Weights of a small GPT-style language model, trained from scratch on English Wikipedia.
Size: width 512, 4 heads of 128.
Architecture: RMSNorm before each block, rotary positions, biases, untied embeddings, normalized queries and keys, attention and MLP in parallel, capped logits.
Training: a variant of Adam for these matrices, 4814 steps.
MLP neurons of a small language model. Each row is named by its layer, matrix (up: input weights; down: output weights) and neuron, and shows model dimensions 112-303. Each number is 128 + 24 x the weight over its row's rms, rounded and kept within 0 to 255. Numbers have three digits each.
After each neuron's rows, "fires after" lists the tokens most often just before its 100 highest values on Wikipedia text that the model never trained on. A number after a token or word is its count.

L4.up1066:101101121136119112115102124076129158134121145126143089140116155151107150150156145142148146161087122182100160148166116148091161132134148108170130098153105139149142151134116104123089131145185150120124133125137137100141117151147134174077107113093125099133157121135146150111164142147161163160133125162134148150124107137162116135084112128106104134131118143156155136137179123135152100123111138118115130155133134107123110147121094190064172146127115074099120108099143116100124140101104153105166144158149141119136166123185128084146083119146095108126130155167117129127112092166100164126
L4.down1066:111160139133170123118102226169115124150097130127151130119127103141157104115127148152105128133122106145103087124102097133154109131140137125098119139082159151130102136145124095136137103153099124113148142124079142135091135108093132135122143132144107145156164113144142104138114126128133128104113141125098098105137125118106118120159162126129141165104115067105112122091125143144137106102069114144141169137111121135099141090124100127131105130105130136153126148129104113121116135132136144143110127123139126111113093080135112129158148140151118105156136134090156107095102136127141067151
fires after: " |" 30, ":" 14, "\n" 9, " –" 6

L4.up959:136122085134109135117117118109152114146150086123125097120148138168138109098127138116108105123106141153118138100164140113107109149105084106145122154174117110132150114150129114148123099140149157168117098142135109106136117124164137115147102131173130142140133132136146165159119115137112130119113125104102091146175119128154142123198123144139089124149115137095129084149155113083104122117133125164121190107151151126083115160129071151116127147151140129102109154133136145135138134100142132089123136146164091109140137129134144054121082105088112097149141161160144147158114132114120105106
L4.down959:098163138099140124102133139096095172110109153110085142126064170118164110110106110133139094148155113131118139126140094150129096124127137157126137139126107146121135140118112183107100125155114107131112131146095131188136135119093116096119151096121108112113140110134170092104103113161097118127077169164095131145152160161106168181131107130118106120104077131082134172154085138132136120109202075108181111151148141113153149139110140117159126164139093138134147140182089144138155086144135134097140127116115124085159086128133090157155144075106131149095141103105093117133153115125111199158
fires after: " 0;" 27, " 0" 10, " 1" 7, " " 5, " micro" 5, " A" 4

L4.up237:128109126106153167112147134123129097169112144137137094139140170142109151142115095144119142084129175130076118112153139141165163151118139142118099048183173141139100149106121099128128112115139098139106154186100097130123124106169150163144098135132114095098127076120151135171126130085117144107139122084123084116114136138155125175109149091124177131092115109120173125118139145140176143155099134130116094151160129148144148094120145096139099154134095131155119095127147173104121095117167134090111118143170109115106124109112140121137143129129107127109085148134130157137142131097128147143
L4.down237:148130121088073122131099176128121142153111104156123149118160137089095127112181121145116141129128152140124114101127111142123121133115091103099134126154122149129119126128115128115151186114092091135091160084153105161106148086168143129137102136136150160103169118119128110141104049157134128143105112114150157146152154122177121114121110127109118109160159121166095117125132141160137129122118097100086151137107103125169144128128114157088109141112122102099132136110112148156172113155151099113086125152152080119130087140116109146137112183149148146119120151140123168122110139138136126130
fires after: " the" 42, " The" 16, "s" 4, " his" 4

L4.up615:125063141103147170127130110137143140068100116067135156161112126163102125153116133147146151100134161098119130113102163110114078134138160150119126138080144102123119164123090167134125101169161115147126159166101150129137102141172113138104111136146182081126132114124134121107104119096129134097140097118140087095109160126109114131139120120138125144084094167128107117137141153077105091127124112115110121133184172199135148106160152143132097173129111121130147148121167137139143106144112123107109124112137086116132140114119161091186124083117097108140099152161146138156101120106100101153
L4.down615:113149113124110129131139057128096134139124153118089129132114146161157095161158125129133140116110103120113141143112157134157094116154162140157120166143168134126120092120109177157082119138131104104144129125087174133169135158146108115138145141106143125100153144139154143094069123169125151093183163091127154158146172125144123120149149093135159128112082107115144083128147157105118117095113110123127127153138126172181155144150109106140117116139119075132145166157131164107123076119164175135089126085123107136131109134114124135164118112104144091127138132121133124073116120142117130104
fires after: "\n" 37, "|" 34, " |" 7

L4.up875:118091080146148215111133140109144120128131115079091105098056135146148117129135116180109162133102132144131141115100104105116151163087138153100085111146140111107149118138100131138147127100156134153127139178104120134082105121137187159168115124142203104134121114154113133116129143162130121163143116131150116127115152146126144147153131146110118132070112122128118140122134124100125132163120150137082146133138112150124144164147134136142151099124124142141104082070107132122130121166114112149101148115140109135169126138055162140107129101153123142088097114126125131159127107089088129156
L4.down875:113139079149085086124120146148123129149124151169136116113140088150112145097112096123134138154133087122154083194114151126137102121165127164089166174120152142135110147145099143122127118115140107148115145100164110139141120114137110166107106155131126150105123182105094127148153088123092137157108146159102148141153174111119140137141167154125104094129174167110129121106136143150141108136117148140109101151158132152163177137095124204094123149124104099109065172110111095129150117125156119128130142099125122101117135100158144144124122185148103126141135125122094175125129128095168189168
fires after: "\n" 27, "|" 21, " (" 4

L4.up338:101129073119143122100130135087152104135156083125153146181116123164162139134126118144119144130131122144116106105140131126141145133143125126180123100123114128099167149079121134097151114113149148128105131159124163128173131115152146117136108102156136079122145116123157076099140125137098138109098099124143135172174153128132122142108102145125114096120125090134103130131134197160117104123129113135085169140150127136110108162146121151131139097175116091084092139119112127142104146138159187072126134086127142111079135155178095152139122076128108108144113133079133162149133116153152125110
L4.down338:105113085141133119117134212144130100128180102142124162128064124133182168116120114143140131134102140125139123128124131125126153173130139142098160102117134172160122119092120127138139096134142165099127143127132142121134163107133149118103151130148152093106155144097125141128123129167095141133122138165167132127118153098133090111136109114132074141116131092111123153120148134132141128131125153158116130161144113134128084088113117138135131152132132156107121142098134107133121142134170145127141141058130160154145160118128125111102144129133099108147092106114157091207155090137116117116
fires after: " (" 27, "-" 24, "\n" 20, " |" 4

L4.up133:101101099117112126098118098123136159130117138147139089141142200168122176091156125150110106123213132137105158160122125189146141135117132113158126090127072148152124128124122120121156147133118123133136153155120157124148138129163164126126149103061121097147129122116132167167114111129093166141148134131111110129142134166078155157133105133128155128106118145135130120118117144146161107137154099164130112125131122189140144117164112122210129106159130159133163126152114096136163120094133133139159133104119080123129144085131103176170144130125157105105122154090088103112104132142146137129
L4.down133:111108119091146135150126123191118114156136175160134120122132121123174076134110116122122145147117141132138129150142116167130106119089145152113151138146147108063119126114122087099114079150146121168090113079163119141127171100131072119091141113109150171115155138136124116119154150104152146101141112106126133103124118127132108162112139121166114141145109125109118133125173136113127146123129177127113097126128154095091105086133086094056127148058122124128132154137105148099131102170127108141095125119123144103159110155147076121105148131107089142097133092079156163126145115126131133150
fires after: "," 34, "." 23

L4.up1530:122098113139129113137116114085154151123154151123085121163169124148116125135131124162124116072157132160095129130163150174121184102123107129132147101140111102103136119146142115141121133139110105158099124178117123118119104112113171126140151142127157101122161109131083115161099128152137161168158108120127122146149121132108102117098113135169133157073136110143120165121139139139119114116130171139110131152111142161120068120110115135177077158147105110118078122096171134118148141115151129114121137114109152100128147172145113135134120134124138120109087148119143154143132123165106085130
L4.down1530:129117127122126096138121033066104158112095103118120108155125136114106129147142156120143147120127092095138130145109158139139164121103105136106126126143102111116119128128147120159132131063107120110123154179142122143133150109113176098126102096121147141181097093144098104115061082147118176088139109118174156128162106143143191083112144166123120169153167130137145138148107158126190118110121096137132081150103171166112119149139160110107149137124136142118163114101101103105163137103111136166132161134105132122112106185117103139107134112134123155120123087100144156113119174157078136137
fires after: "\n" 31, " " 16, "." 5, "Note" 4, "|" 4

L4.up95:147137116152133114135128130095131156096097106123113156104111163161104141171100138107134150091141124134141139124135155132168131112106122099119133159129147146123058141132117147139129108088149116132122131161109130119144126106123119123092154131149146103142169087133102121113097159133096131135101081086113108147118139135152120103103126098139105113099079105152089133196106157141105127143120116122122087083100147150110161141130128154151113125161113069114128104132140161163112136094103166057099149093124085124119152097108123145109085125096151098159106127113119132137135111135094082110
L4.down95:138133183155077116177155042151113106138159166107127121163155109089130108140156142166153112122153169137131125129117098158130148144127109172166148108111168108112136109134098169156132138133100167104101126119131094154116168135148088092150122126126165157125156166136115104111162103131146119126150117164131152137155158107079134115138148117144146144139107155132114105114155079099115114146135099103117139149153097114144095059108113110110123131106162180162111139182167139125126132179125128138129113132117142126128119125124127145166134138151114185103142141158181132101095141137125099126
fires after: " |" 44, "|" 8, " 2" 7, " 1" 5, ":" 4, "\n" 4

L4.up439:144117083126145134084108112087130104100111162105143126109154122126139153176119153124132105084128159136132135143157154153161162114097091144121137107185133147131166111141086086117137065175149131174109118123116117090144119096133164146139119113137145144123116125118123115144141142149155138146120146124126110155125147152174130112127136157130094134120149136163133090108118133124161158128144128151141131178130146072129102132127116158153132140112148125137125109132135123111098142106114138092118128148153135103146121120140150109086127110123121084155114150164140112147146114158130092134
L4.down439:107085144151132089129098093140135167114099127123150124134092109119176161123102119149165152101106117146121102114149101143091138095143141102124164129130125128103134150135152148147151140121131133132152117195135136125094089150162150127110137128088141089150191157142151098136145128151104094171144150134160124152162140131105134108143131144144120149091126121146122106119077164158104125116145097104138145132131105137079112095132129132132142105168152109138094138131107127151086167135119118145171116117125108141116141139093111087106099145122145138094101101060175103132148091140118126119
fires after: " " 20, " 2" 16, " 3" 8, " 1" 6, " (" 5, " 4" 4

L4.up552:100099065124108124100143130123132138108108131101134129141102152179095137145125110118110135130135135111131102128175135110150178126126125119159101164145146141077138121088082165149124130121145128132082104151129106103159091119171152075112113162119136139119118068078154154179117087156124123118131113141083130176123149136131168140116130149102138188150093129088127120133150177136135105132148099112076159129173116113108109122127127131159124126184115139134116103106151115129130070140154160130063119094149113148146137092078143131091111146110124103126116139149177123136151121167135124127
L4.down552:087161102133105101137165133106178131113095163118151137110097121089107142087151182123116128125134148116123100138132102152108106150124167165149108150111151088168110130114105160122143138101123115119085158143129114152092109106162111131136119149140159138114141144139148094120145109114115117137109171140072142108116153088155102110143093144117150132124085142128120138078135106124109067150099110131116124117131111202115097117144158110137160098142162109119108148130133114172123109111117111090122132119113184178140137129166116117161073126126138155164153187146115152060113099123188099140
fires after: "\n" 26, " (" 16, " \"" 7, "'" 5, "s" 4

L4.up1392:124094116171145159159157133090132115104095140116141116143092124154094122104093129134173112139156132128088130159162138160120126133155139160111126155148138139095087116102134153151159130143125129124086108129129140117136107113073099131102142134123162084122159091091135096138103167155157161129123100143163092144092120084092139118102160158096144119155110107135177100146143127157134122155128124132092079122187116173079141114147145123112104130141050127166103086114171139159103083149071173091080174105125128136107141093113128164133123110155104141113132111132125131141112094136097143125
L4.down1392:142122124119137127150159078146177135126117134152137134162171116177127110095147100141145124114138169118125120118126124165127091168129145139081148142144127160100153122110130151171131124121182091079095142155139147161098121137147078108130106162138171140093168177162146124139155116127147152145170087123144142179129135102109136148121130100064123151121121115144181178130139124105069099140135062102127145129184119145152171138136164131117178127128102096130123108079121165124135147130070155101088122121138128090117148134108142111142125141156106147083147134138114091106107100122087144163
fires after: "\n" 58, ")" 5

L4.up251:138111099152151118101129113078122092118144098115169117163131104175110136121111131113126156128175085145149114120130110128099076142133160112105124125147097122102151137155106109078167093132155134143157170146140132135106133115129132147134094099089125125116112119139119152085145123149117138205127070078169133150113125104143127132090082150147121163092134121160120158124165116170142118135112134150135126146128128155097090150144089127120166092118128118124129120132104105160138127112102144129191112102168140096119150110119154170152147111136093027140120099147123115137162127112144130103
L4.down251:078134086070135133115158190083156166130096151087155116130147137121155128110160118119079105102105162112130118098112198124143167086149140107112120157149153131107097121107129113142158140100125137144144130126139117140108093121165092130072156106139132141115167091176141132149115118130137103102169130139116111103177126128130146163139160094093124131110168134083156101172127142087154158101133116117162137146129169112128115121139144136091125130158107103139115140134101103079152132182122118129134108135132159154117120144127113168152152161112099162134110150122090182148089138110112133134
fires after: "." 23, " in" 13, " (" 13, "," 8, " In" 7, " a" 5

L4.up172:135120132099158109153138099100118161130134146088152134097164125112105157098104119117122200107130135101111104114171128128106132139109118142147133113121133095167114137108118128114141132133142150088137170155160127127167126153165122120113104139189115114100112144112153158146143136117144164094101111117118141114148144184174117146136135138077123125104079127138118120146085130113097136133155151117124123144119140142099149129149086179146063134128106148114110127157169108148133140108088170082131188114111138155102113109134079131134101108110087149092137142134162104135045111120130156112
L4.down172:141150132123092154114118144124140116148090090161123167103133103061123130110131099168109173153116136154115125119132101153154129144120079128127134100123107154130130163163140124120193145116131159118128142110124118128139101103126115130145118126157116160132173125105138123174045141116127136114109135088147126159124159151114139131151107131114092107086119117062126115141141145105109145137111105136122108132142094164090125153150102134090108135143117111121148131141108103140128165116086159118128151111154168130101125144107111125126098116116113122154123199093110092130138129148121138147
fires after: " on" 35, " |" 31, "On" 13, " On" 9, ":" 4, " –" 4

L4.up1661:136151107153160151048121141113112147106104120139114138139119130162130089114108111139152140091091134083130110112130162147140182170130176105161142127126106136121165135109128156084119101136102124184113134114153125115130130113139120135120164119152138115136113100122121127131151116127122127144138078092047105152117142129128092143149127076119116134094105136142100132143134106171132111098141138162162177160124115117115128149153126105155109138129101107111132129078137140143094098160139131181094139085157118095137115127104104117148144128129141117093093158102129155142127130148116130126
L4.down1661:122155118133132148162110255102108093148161124154147123172147119114107114134113119125102125145156143090154126137115109157138126107107140108097131153147132103132135106112100131113131119124098098060143123136104124112120104120103114103140127125144150140113101093133127134097101112114118110122124117123148112112116104131138135124163167089124090153107180087108112113123114097072085142111136121153127130141130130116134142139124091132098154139119140142088069127117128146126138148122093137132145153127138090130119144124109126142144134117144097138138124105089126079149115143156113150173
fires after: " the" 38, "-" 8, " to" 6, " The" 5, " a" 5

L4.up438:085098123140141187082133135119166099082167117110145123142076116189173135125128101108126174117112118130061151131129141135129159135122136122160133120118118125116158155140095114119179168145129127142105097098101103075160146143093132104117108126142151104126100064101123119064140131152133145106110083103131114150131146126101132135137088147133131125111134120108086144133127141167146107135119147116109107122118123109099102101171119079158122121154130110126139108101140145120122120130130151112107141118115110125111125117129142105126097126163113115128107126123131138132148140146162142165
L4.down438:094134142154136112111128255112114119159129153150125147128163156154144114131148125175156097136150138105137122134117131125103109102130151129154149142117100122131116153143137101111147149186113113103143119161129142163125134135090182132104171125155144091101178128090105151148130144125140141130084095111098141102107105110154138088128098094112137138110136127162165125148152145134163098124156125136096147162131151129133165157120129114107138098123122110100154147090146165141089161173152108128100156136116146132123105144123136134133137107083110119119131126116110162118116091145139181137
fires after: " the" 28, " in" 14, " (" 8, " of" 8, "===" 7

L4.up497:126155089129141143106128139120116116120148157127155099176104125163169146145092143108116145134150102135106108148156134114145134141149121133154179116123078155100131147104101091148111126123106108145128144130097134141146150141125093130107086114113128140128122119129150173118157109114087132117100100152137136149134099131111128148104074147152115122126155125160146139121133113133142084145171119095131092139120119095094148142130100091115165070136129136094154120118136113139175133129107152127118139119130153102116133090125138142154150121096104091127158119152130090104172139154159134147
L4.down497:144152111141171130144128255131107118120153180123161168136164151153133103142149132116133131120160085170161146171128122141102105133100129106136177149131116108120145168119118122142124080093122106140158110107142125135105145126123141123120153125118146171122160113159145137138109140115132136127095160134077104124136111115106129173134102155122151124119078178144138094115098147141125116122137060112143110126144173156099127099170141095117112154151122079118113133062136125167114131113143133114145168138124159136105158103096084136121133139117130110109149162148114147152109110132116096127
fires after: "." 24, "\n" 23, " in" 10, " In" 5, "," 5

L4.up1566:144114128170133155086150114114158168114166170112129112151114138139067124123096115124119152101121151123126120129157123131163159122155132175134099130153126087078087149117089147061115093100125112095125132146142100179128081120105159162122139121174164109136108104116102134159135179157114145099095135120178115127077155129111123101143105137111143093118113112114108145154104136135112126140119156141123135145127122154160140074193160109121107129143128095082111118132109128125134114097112128136138110101143134132134117090133137155109136107136114116129125069100134117159101135102150149118
L4.down1566:152118121143121138179114119135123126130111137158125096113128122139132157135130122162103095127135120156147114110115120165139125123111129131111151151148127195139126124133107111142117116137112132153121094120153167126111118122168139128108118080150118142099144144127199109103128145122100093108134114133127134118125141107138177106094117166097165144097142126123138149155125095114088118140088080144069124116126121120181151164148138172090147157112138085129111134093116114180123116144126092117146155114154176113136143157138122146156125167116120120126118125105101148028136135106134096123
fires after: "\n" 68

L4.up347:147142145157112153108127105098092131153131141152118166131142169169124127107086147118119149091095142108149110128124163157109156120135119116120140123136113133127116125154130164146172142099108119118127116136171150103119092150126156130083146123125184092117153142090155172126100101116130165120124104134118157165078166135110119120144153137136064138113156119121115134150112170128089114140131123131135120133140136152123070112147112095123099123125098088120132089103146102125095125114112149119095110152121125137103124152108127135116148136127088128118158152101119123090132129130149135129
L4.down347:127153132205087145121138108131129125157124127164157148130135121164120089163130140130153131142114146105094116106120097136116134122091136114097149112191109174128118079123124125113169131111155139129111150158160124124086079156121139116152127132122167147142114143142120080090144106096134123136153108138123137122161110118125101061118163092105135118121126115130108135108133158131141104114184098130141091169138120129077141119165105103117139089143147106134134183129125123126147146112114146092140161104111117118102190130122153124128140137089117120110169131117120141100112123150151142118
fires after: "\n" 29, ":" 15, " |" 10, "|---|" 8, " (" 7, "|" 7

L4.up1381:149121146152152141105107123123123177126127137112110139128163187171116090124119102125121139121172155158113138088122140170137187126076114133133089117101110135129124124118101077123135097120128116116132123184116140135175111171108183136179125139111150141138122147111128170158086142114132204161103159160173126123158143165115145126106078118147170131135096110124116114131106117148119114132167123132128115113139124110106128122145154144143148122134174088130116111093120190121146111122108180071129184144114130107105115114141145140130155183093091122097125138140142104124122082173114150102
L4.down1381:110158134108122130171162141142145122097128161120179087119098135120117130151110081136079111089090120129116113155095108085128158114099169118127117137087127130145150155131102143107129150121137137145123119083175119152104131084148106164112114127131128135121149083153164120143151150119104116111156085191144137114138115107111141129136161109104092120123116135096148133102164133155172105161107142097135169135113122137112137114124143124107106126171139161121150145147110107132149087146178125102108132115143161137173087124141120115137141125100107171111166158094156113122123125115132077133
fires after: " |" 26, "." 21, " –" 7, "ª" 7

L4.up254:145133105139154164099139123103128108157106114106090152133121127142138137115091102118159136126120135130097158136147100116091149188157113093110126126169091115087105118128087145114143132127153128150147106139112139091132102069130143124109115151117157098099176114101126093136153119138123149134105150139164124170148178136123117103093094175110140184129097155149138107121134129115158123115136116095120150145125133122098065111170133166097146157124105094133110122117150130130066140132122167113189120080117133127125145146086112116127112173122102109148141176124127138148169088121131136117
L4.down254:144158134129117124142115109136154170153076105137161097122100143118147160120132105144141127170127164089141094097140130157115137077151131100129155155072134173131098116121104114108111144139140096099157156148152169176163111117124092135131141099123109099153088126121140120119136111083160119121100134156088133112121121099133116130135159116135132125141125094133156106130124132133138114105130109149132182113112172142121137142112094180158170113153095107103105148131125120103103098179154082144115123147132147104123086114144152135174176129132147111123179144116130157132148142108113113133
fires after: " a" 27, " (" 9, " anti" 8, " \"" 6, "," 4, " the" 4

L4.up298:118134106120142160104152132102118135103157148129154114161117151147167100170102125081150189097085160121134129101156153166123119135126122119144140138150114113098147085086136092160137140122183123123089133109117170155148112134129145133102128144154172093130097129106149128098149181133167165131141128168112088165149086179112162117120119089108129117123110143148148130139120167142146090100138117120149130129114141123115090170156107112145124132130127099107104097098140123159150117088139118094116141112113078103110126142105152157170119153163094080126160100162140144143135143125111151136
L4.down298:148106113141137107099088099143121121097087102126126175086108130144116155122099135106096103101140138122153107157089146111084131153127132112094127103129168114137131104169113108150156136172138106181141123160134130136105106088138129126139147123162100134125140145128096110169172140113138144085151130116124119058104121149098167117113131129101136130122132115157127141146123136126136157111122124116094178112149165119126078134117138159141132171132161132152166150127129111092147089093103107090142124092138155119158145157101089109108126136119118136181131118140138165139139115161170159126
fires after: "|" 35, "\n" 18, "===" 10, "==" 5, " U" 4

L4.up834:112075119096141119123121119075137151163065114093115153152093150145131130126136094163099098088152120121131142101110155105150141136128152118139098107121140109115110150138103131152183111115132117127108129154073148169125109132146097142120142134164130137135158068104093122130135155129108137132175136066128094160125137112121141136083117129092116140126114122105105159134149134151125106111150130091138116122147139149104102098165147126166107157124124141105140100143109123162118142132139128103129114079154079163092131085093154139109113149112105097116143163091098096143122112138128126176
L4.down834:130149152143079115097146101097102094114166137160172151151120141124103190102169135124115124140125139131087110140136164102135145167160152087132105127112135122145126132131145115098153173158163124108080120186178109117150153108153187071153116113134160118114106099118125143113117122115140143121144100159111153135116163136092163132157134156088148105138135152136119094096117122100102117132096135115103146149113117102085128141085140117159125115107122112118135161117170128134141104101140134050105081148131118128105145149108115111131127077142122165073159128147105158106092104176155107136
fires after: "\n" 46, "-" 13, "|" 7, " |" 5

L4.up1185:087129071160140150106134138144124138117104134119125107140113159128102110103115104156104127131118115143138127094162151176116132175123152159201105117157081104128117079079115066119144139122153101121124107127182145154124181139112120124116142120147159121131140065153099096138139125123110129133108120144116160118134134102150112103117100102130155132117096111102114082106121164138089105092078159154119120136114117071134130143119138125130166113141159147123109117128158127096136145163157151126130133126140128129140131103136154084079156109155107123122104132117092106137116099169107132134
L4.down1185:112123112150100122146159169095173084133138127149110106123085125118132123129111139104117177126174121113112135153124104138118140147127156089090158122115135133142112123129148139121123103130142163138158168117118091117136092104140167099121118102133119133121167146065137133125134171088120112128133109113134181130121166161078130121133142145163133155135125130105183112148145116162159189149138113138127120105159131190123125106118167105115117165107177124114119123154115098132091123093160111135125113129138084102111097197106141128131106099104116139151142101119102146115149155076132098078
fires after: " " 45, "\n" 8, " 0" 6, " |" 4

L4.up1473:116076067120132145121105141089122123134137132089138131112121130185171168131108154127113144046146114098127173099137134143109096121128153142125145174153105115089109122060091115107139079164168119139118145145156133113112125124091136094111132103155115120125159097094158144128153161133141133145146132141101145148120141128097142116110145099127108137094161113118119096161153139084124146137156130142105129153100158120144135101147129149134122156143102135139132114108107128142079098133121150140116115087152071158144116113119177103128124112173103105139099150135133119156110100150133124113
L4.down1473:094148127177145120107146191162157132167158162088126136128160137141100104126147131145162099132145140112138128081154108095147106132117109141146129082142137159093125110143167076148123116146118134096123112121094152111146128117143133144169153141126118125124102123120135155148102118128101118174115117149102086149160103139104117117142136153080122156120136122151137115129128115151120142163111123109108103147090095143129161147116128149133165123124160128154110096169103130163134135120067095133110119124088107152111167124179133103135124124129138172110150114139125108126136164041145159165
fires after: " " 40, "y" 15, "s" 6, " a" 4

L4.up569:112084134111141165137108116124154106106099156126173103125101180140101137128119141142133156133120138103116114122144146144086106128106197125183142126135019148154111139117141153162108087141137097138140147117154142114175108114141113163102129110137140150095131114101141139090112151126092160128112099156116125159136115126141131122143121095117163129122120095095105104164079103116121114146115151112115104107157075151081132144166098115101147131144134139102134115113137099121119111124115130115145149155186127102156125081127153149085127151104117108144119121120134081124188134123083149129
L4.down569:072134105130124093118090181079129171095108132097136082137164173121111134125123115110094117064154157120158106152150129147142142108112131132094101157137156133163122131149149121106123127124122075137129153153123114157159083131101118069114129129117143110091123118110163124099144138144136071118159128152132151089119127151155107137107163147116121162117128100120165132141127169114137144144161099151132151166102118149114108114117142153114096105123101111134133155140132139118120135114153092176139118117100145116162137152096091134097153153124174153080130091102102169113122148166119121112
fires after: " |" 40, " Votes" 6, " state" 5, " twenty" 4, "\n" 4

L4.up20:175124088149165117139114130131136161139137150140143120145109196119159157119156124144096147118102140144061104159152135126111137118134111108136146132119111084121142192091129155151123178136136142176127139093103160142119150123124119088092127130120141129097153119109120148119128107110124122163095142088146171118117150127178117133110107139106139108122121111116124074147139130192092155092131088098127155166120145138092120143125120121145137118108128109109117130095109133161160170112165122120142157121114147135093085119134137155164109154127148089134107121111117128120073157154141154120
L4.down20:138113119127114137101109123125136108115105120111126145112171080118088105122148123113156100134139128142148140122137136120131101143064121126126126116160163171120095104202129118082125110118127143063116097120144130100144096163117120169124099123089106087150134136150104156114178135123098132138155158138122121126168128103118130107149148135150122106169124155144104175150146138070147133171123124122084136106114080124107114100128127114098158133151107138143165118166125096125098115166107133168097145117130089112115142109123131140124123096169108136139108142138113125148136133081119120111
fires after: " |" 38, " " 18, ";" 10, "," 7, " a" 5

L4.up1774:121127114156119097128133079115128054104172141113150125166110139136144141144115128179106225132158161106127134086118089127072185147105110184144120112153135115143132149091108140124125166132141125142084135116077118144126131091157108113109122093146145116115151077109099109130137136155127133150134077148081100125130142125193168117140106158134113096056107158112116118128139163128148139148162160114116102121161143117115089168160119168142141162130127148105153106093143099091154159125112118120112178114130131157118139120109122090121155137154118076121130122148127148159144127139132130094
L4.down1774:111150090124127120156157098131175122127095180110153131140124101166062118114154144145142121130149154163149104104157131126127115141133177134116156111099152102150135153118067134164113125141113089157134156096150137131122139089157138153183177133098130101161182137116127103134159105112176141099102140137089121123126157149122090132164157121108115118147094154140133138130132118166117126139110090113099108116126130103135138122124123142135117103114116135135136149135111146114144088119161125160113157150136091119104147069140101131107153141107097140103146116153122143059132144161160107157
fires after: "\n" 26, " \"" 15, " (" 11, " #" 5

L4.up1177:157101133154110149091102136126156097073128152102167117183147174118151155090102159134109152119151102106110133117203145125089119095117089154193118121129103124124130119135128111140132124164123143133119156128108157128144144165158114104105107146118142150130115136097132148143107103112103151119084136123123102146126163116125123130124077091120086095172109158145082135139123119139122145123145073124135180130150128127116130132141103117094132108156123093115107096103089152135158150121147181145082124118112130140124148142143115135103151144134131130100101116142191084111136127144106123123
L4.down1177:145128107130118125081099189129150086138142091130123176109122127152162102115099153131126126166152098169161131151141103116130132137094124111094104149134143154139141113128102147138117103089150082132154136127147114117132095160138123087129162118176122091119120133082080110132120114129124097145153112109154091070120118142129142119078106132124132112106125133175156113095101130136119094116162138106105117125116117134112157156148120093131122098155131125121139197072131147139122119155116129182115154100101133115079108138152158154127135124119097120132115123129125141128128104149150144145
fires after: " the" 48, "," 9, " a" 6, " |" 4

L4.up1077:117097114145157148092158097106180118104113094119180105160112112162140134118120147076123126122134128133135138143159145157094100150143139117141127114122095132118121162093118075113109083118115108116136164110153095096090113126134113118130132141178124131118176106124153149121112139142113125121139144104105154143113117151144127118092048165130100125142143147108148110126150121124151125160121135154105171153141134100081073110103133121153147111123140126148107085116128138139097139129148132091126121126135114119123134115147123152115127117145150057142137158153137146155122118168156150153
L4.down1077:147132135154148130094110130128153138108145118141130139103132136109132087105136151134188141157085121149144138162108117126138121121085101160152159122125144127096128140122105108121123119128121140082134131125150130098131127166109128117195126130086072125118122086160126118134146152142156174151133122159077164123109148127141122147136125163114128146123080089159128099117098106112114063140135091119092080123104090135150119154122140073159124124160110096138127142142121137155179172095050136159138124136091114116094124131114133147134126124119159158139151132150151125156149131092085163094
fires after: " in" 19, " " 13, " a" 11, " In" 9, " all" 5

L4.up11:153113105083137162138118145099112161155145141135114105176138089136154104117111105089161125096140140100133122135124130105122106095169137137104121103136098151111148117151115153154120171122107118134126143183099154128116158157147102133096118133105212119130109128128155126124142126111138154130149119127155075145135126097133098104144131136113145153151140100128095098143117154124102080113123163125086120115075139096159125131157097129134087131157124087100145127111141113147082088126151131148144130091109089094132152126146130112111149138105121139115131149131152111190129140110120092140
L4.down11:111123095136144141116140055095095115139141139132142113105122136132133110148115117173129147130118123120115130149134144140126141096198123115125134120130145129124126157143106163130096150158130142135145140148099170142104129141102133090127171134133155107116167130141097102133084126148149152136135146100144137095125145131131113083195136134100126185110154128118110110140145154157049127114137137130126092139099164132167162160148144116126139159101131141142141133147125127115136124131114126121152144125175123128146138146115119126149142134151132157109157140112116134111115110151111169136
fires after: " |" 61, "|" 17

L4.up1484:133126104116153083076127110101130124139129130110134157151143121140106171130121133151116120150119144093109133139101121141104107136118137186109142119112143116122191111142140127118115079142134157111121227164135112130152106138112137116130118100097158134093151140112108132111102169122104178152108132095106133142171119166137156131152142079140101182119114119111104138136142118176156135125121148175138097098137144098140102101149170119080113134090099194121115090125127166140137169062129121126142157091122096123108121127166162146101146138072118099087086127153141128145110116121106119139
L4.down1484:110114153152112136086147109155130119194163106123154144128163109087144151104173106109125146146119112138142119118126157094168143090151138101148112152126114135164103126152126140181169134131127168116161086140151140184150127153158119156156143138148124135151108097121121119080102119153135102142124090134121124141107086110090138079078108176123147089104133145154120143120127139127134113124188107097099146140190127133145122131162105114197143129142128096119184133133164130086105123134118112116136141145113151140117107139154119147126093118154085090118115123117133143154139093120136132151
fires after: " " 20, " 1" 14, "\n" 13, " on" 9, " |" 9, " 0" 8